Weights of a small GPT-style language model, trained from scratch on English Wikipedia: learned positions, 7255 steps.
MLP neurons of a small language model. Each row is named by its layer, matrix (up: input weights) and neuron, and shows model dimensions 272-463. Each number is 128 + 24 x the weight over its row's rms, rounded and kept within 0 to 255. Numbers have three digits each.
A block is one neuron, or neurons of one layer that tend to fire together. After each block is what it responds to, as a language model described it from the Wikipedia text at the highest values.

L2.up1595:128131153153118125119142132078093157175136133090132114092147093122120150157127105127174140087143091102143115152117134137171167104155146127068124137141151126121166094109113098158137121154170104131108109158143188109151158183138126118117152138096160125114103147118104120098146129135136135161145102136093116092149132177113106154152145085127138145114165098160114142101095140135109082125142177120130135092101105155147132148134159128161134176081134116090102132109107122163138124109110145134108131139127119117136142114129130113101141100119128107130085146114145120121156107114140134122
L2.up2071:126111172151147123145115149106142160099150138136132134115103109128141121120132131135118157101160123109110124113121111170102120106169134136119165126124116159101147128116125130181148140159111193137133124125127124134149135158075131101148154144100117139104149127122081107113109134131092121139135110127138165117137108108109089101167112107132148163121159096069140147124142150152120114116136145129108141105089123132155146156095135105110131153098071145121144169119132151097108171111168115113124101108143136093135162130105093156114135104079092122181116090108126125137126135104131111103
L2.up3604:138125161129119111091112152116117133171108127128153136110135150136088101118119110163155097130165106108106109116085116136109085106121166144124119127094131102176120136112121126139117111103117088118144150138112130105155163087152157092116148115147208148132110122126144144160108105137116162135153129103111120121134071159098092137083134138158133143106136125109119135096090164096091137145141147156080129171171076174134108119141118135145103105112111149166126130162119128119118154135149156158123133140119116131139127118115088125194130124151157083137117127128114086142084078135152119155
L2.up4362:112119093148152155179148167119096156093128113151114122113110115151119125149112145086128137133156145194149122147205128142128092136122182109111114136144098128164107137139157122107140108108147139119164135173101125125137151127112183113160142144150165168146107061140107117096174127130132137106173145120094123156161141173087127143106114113111143100152118120122121147162125123115117192094104138114115126112149160129132180095120121139149155146059156141128079136104109115149132142147121133143156124117132165106091144148139119113102120122135126127120155128113101154112129145140121163172
Responds to: Case and abstract nouns

L6.up3155:092122137169175110123142143136068119110132084093115137116117144114075143091137101117139149154127127137134171131119119085120109105086100131128102137144140147167128121082126123114180153110126150119132144167119146155085149117104117162130131126121134110129115098140127102101107095090149136135096177116145108085113122163150129101141167112116094096157094118084158130112088113110128101130114121146111151137151167148153127158097168123120091107159147170138105130122145131129124107139120148134137120126126103166149112138093185117101156159144129168116118141111108156121120106100121129148
Responds to: Incomplete word fragments

L2.up901:143142126153123163146106139126128118144106114137198115105095130083109138161125139112140155114123115133108150113094115129121123071114102138147096130102160118151122128138139081138147116129157124111149106147131151113111155107098117146129168149109134153128162094158087158184123138129111067168117128097144131136111112131120135112161131129129123139110151052117124119104105123106132089119144137150078145103127116138128132143103110079108116107119126136121124114098193157154160129123132169118143061117098113132105070120127088145135103143114160126107122107135145108138138145097120081113
L2.up1742:126070115149052143118135128135106125131127081133117141088138140127130128089153154139140160131116141152124135156165192134153120133102135121134131117117112119133130140134112154120099120075152143123098130150106155102153158131128088093180121111109146197131130167169092077134165114121147109116099086112147107129141170128181107170148080153145092133120085124096134112156123118136125173151142132143134111164177131137139139120131131102132134098098153111163111148103126114125135119122091093123118127075098144145122102168141151094106167093116108147108131135078155128107147149107136088098
L2.up3389:081139113164075084119131176139119143108157152132137109119110146122146112133092099148116101139165153143137189123113101090134124153129099121133120118162091133113144150114115122138133143129150152127125120152146153126152092091143136127191139110109112125128122111127146173181117133118106194133135117144106118169120115146120147117139097115181156147085159191124089126095097097140127090186135101137149163131098183177118142137115096073161128101139115119093162121099159149105099156159085073138104162120161130112077123170157099153117137125099151159162149106123123131144138146110112128123
L2.up4034:110105119135104110098122149113152125118128118097101129134106126108124107101142137113098137152137125138148117114124110088181131111153124088087108146104129135106164157135142119102126158123105129141141176117087108146174113092115118160122109080162153140133126136114106128143142134115079167104145127108114138126130119130166128149111151114148131146122123137118147105114099111156141166122191141131151145117132119142159125134135107124135117129098102124081157158104134097133138096149119114099077129094166155112132084149129163155118143120137112131150135138119160089144146156112102120091
Responds to: Sports table entries

L6.up262:133103072153164129167161118117137175151108121181106140110135136074107146117085123138101071117140144163145148155134137130083155117118088131076089106153128138112137163127146138147113117107145107118150106177127136148156116124125169123123147129145126121123116095132125153138142139143144117113149135124086184175118145143092117209124108091146119128133100093093097169129159133065145122128131101150124164164138115101137114118151102118137105132161150146086119155114128135075104168121118129136102149076118121161120150117127173124110101150158151128119108113140119149132165132108133099091
Responds to: Money and legal matters

L2.up735:162158143124143151111084156124137161121117127137113138141111132136143164116181136154126115097118121134147089096172146152100123120112092094103155138111140093107108166119137118157110155102097129107141131127108166150093098161164143102138170118189137134172125170153152107148130121130143072129142153105134120092128166129152116130146141123108133153147099103153140138151138149137128146165141101112115107132121131123110176148106131173159157151129150152067112087087098151135149160141118133118129160092101175112147152117150082128121120108170123176138114163142125138117124159127100138133
L2.up921:143126166096193103176098147110074161100167158176119161140128112119136136154142144072128127111110186139102092131151101135155155102106110139139115095115127096151116141166093117094102142126115113105133139169118133183141123167141154173124196129129154101148086127110163141116159096154137126148133145132165128106108125117125184153138138131104097111143130100178083146160131121148169164106178123121146119112081148135131120155150165136112122102110115153116175115118101100072115117097100169124127107138123152126122128123160088135101143058129104113153115147129097111133142124182142079131
L2.up2717:133147128161134121141145148116122119140166138117149101137128143149119136152096147138137110075118123146109112148139099115125166123128118190108147103132112119186106102114162083123133130100122117142103145133128073135137095139100139151159135106124112149109164147109086087102173151143177106146132139114137064100106117122129148145082083110144160136149167112140095122107122069140130145113122110145143130139174121144131183124145154117160146169081134146106110117116151123100152084117105122085153158156164135132161131126130139136122114081098110106206085129166115117134125156118136151098
L2.up3789:131123146132128155112121133119154169142133130139118098138075158078108167094115110141095116113165188152136154150114122127108128103145113140158125125107161090140121134136126145115140133111140105134137120142111175096111107142123119124149148130147104112111122119107142127159085116157135105146129114157139086135125181120129129086101142166138149123100172119117124102118135141101135124083157123134131097108100149138125130134177119160158135141149125127113137117179151095129170103165120168132116161142129161147113125124087104112145101119140127136118146140119151066136147174141147152098
Responds to: Word-initial subword fragments

L3.up269:138083111147111145125129168137095110132133145103118081111111140161116144162131091150133094110120116117133080164137140149115129162126140146136144124176087136106177127182178106127107164136119119109122134113147111148156159175109141140110139154139145110145076089124113122121104113142098152157133118167118156117176111106118146141110103174130164114154152135122082106119171091147098123118108130125183125156124110101138177133125165107139144125134071099112144108119145159156160104122118123100114111086118138165073112156136143084124106140105103105121152136127101135118102113151139125167
L3.up704:116165104149116118134093130131169103128147155148134152130105101149146136110137144122121117110132113154114139134120117098141183086091085120128151179099111095114146122137160123089143116119113154138142136143097097088164152171122151137139120094109111110130110181150141135125135148111130119130162100133129094104159121137170133125153128135116126167127132151111159136135107182063111100122108119093095136107111126109152107111097091137099104121119130120065141154169124120140059123164132154107163121088175131128175150167095121126156137118136123166113129142135133163146193147152128113172
L3.up1308:127093117125122160146139178131128169140143105152117139120143074136104116174115139100127100137132122143153128126139116126091174141100151143135122164150116126086193142129158140139121142170173133136077104171101129108142113165154136114114117130147127132120111131139113081115101157114099102125094152119129122113149133123157133150127142119099133138156157120123116115141123179140089137129108106105117111144130134092120150105148124147093146145152132111131153100089133111139137136144060091126155136099140146115120104124121104078158134147174098147119097111139078157151128130142115129123
L3.up3030:146147101143123145112119132108141127092164135132161132126144175113132130106133106111107126103136078119134077115128116128097158146111116118139137106100095127121136145125150126118121155120176091149150113194123115131143116133128126143131138168113084161151169122155120115092177122066135151143126100163155095119164104154143109131100120131184132134120141155119133141139176136136138101123111130149096106133111132160127172139087167112153127135163132110109105106130139107123121134135134127125120101139164138143163082137123146096126170129131107114118137119119128210120131117147105106118
Responds to: Section headings and word-initial pieces

L3.up961:111162157123164103088147161117132157144149116115104140165113136102117118074162126149157185090117111182122132171106148115160103062117140072121141168113122135115137132142171095168143152123138116128137098131097133139123147124122121140176126113107121104182152150129113139132129150134121123129135142179132155132135092159148131135123133107147065118101150098114104081094129109127150137130120102082130153153155086119126095127148135104162148130150086175110195114119158161158134161119117106077141114092088156156165140111139137130121128132131143149075140129124183148156125140120145096133
L3.up1562:133117126070160099114131130156174098140109105131108154139077150112145131160106146154123146117146186109209104107130131109158104091106146095140117158133111127142160153102123132122121069119113100125140136109143165153170172083169106169153133138115106096119145108085173134125114131101161158159138161133133177132125154130115125154126181141154128100131122089123069133117121111118167149118109152105120137132117170144117095141120133176134172102148133116118130078147089107113139135136128095116102122111153101169127117137136130147137099142105095131111156138151138092140133124119129125152
L3.up1722:113109115135106103120146171128150114119171157096134155139152129139112121118128085152120148125129123145143143138117145134161131083160125119135120163127131117112101101156146105134147131139101107165051130145160132177107120133079116103192116176112127144133105143113158093151116117127129153128139153155124119140103146137139137149122177118119161127127127120142155139112116129090096140118175154157106155124128148134118148105134138136152119127108115156110145135112115130156161122126106130139121065160125141159164114158138126084155115186087176137095093123135122112134171154102124131155
L3.up3946:149107144113135112104096105122117108108111157134120122107135094095155108151100133145121112131149094103097123142175110122119142121092115121112112169098139136102146101115165152167099096148094164154121123163120143157149136100140134100130160133116083171094105145106140130149143167046128150126142092156132124113107102141114140141147126163127077105152164113109108108122169174139124156133099149116133102157121113132113160201094175180138151120158117123098174115132155133152137140122077095138106118123158074136131119137124129131152122121103128166131099125133119125120110126091109107112
Responds to: Fixed-phrase head nouns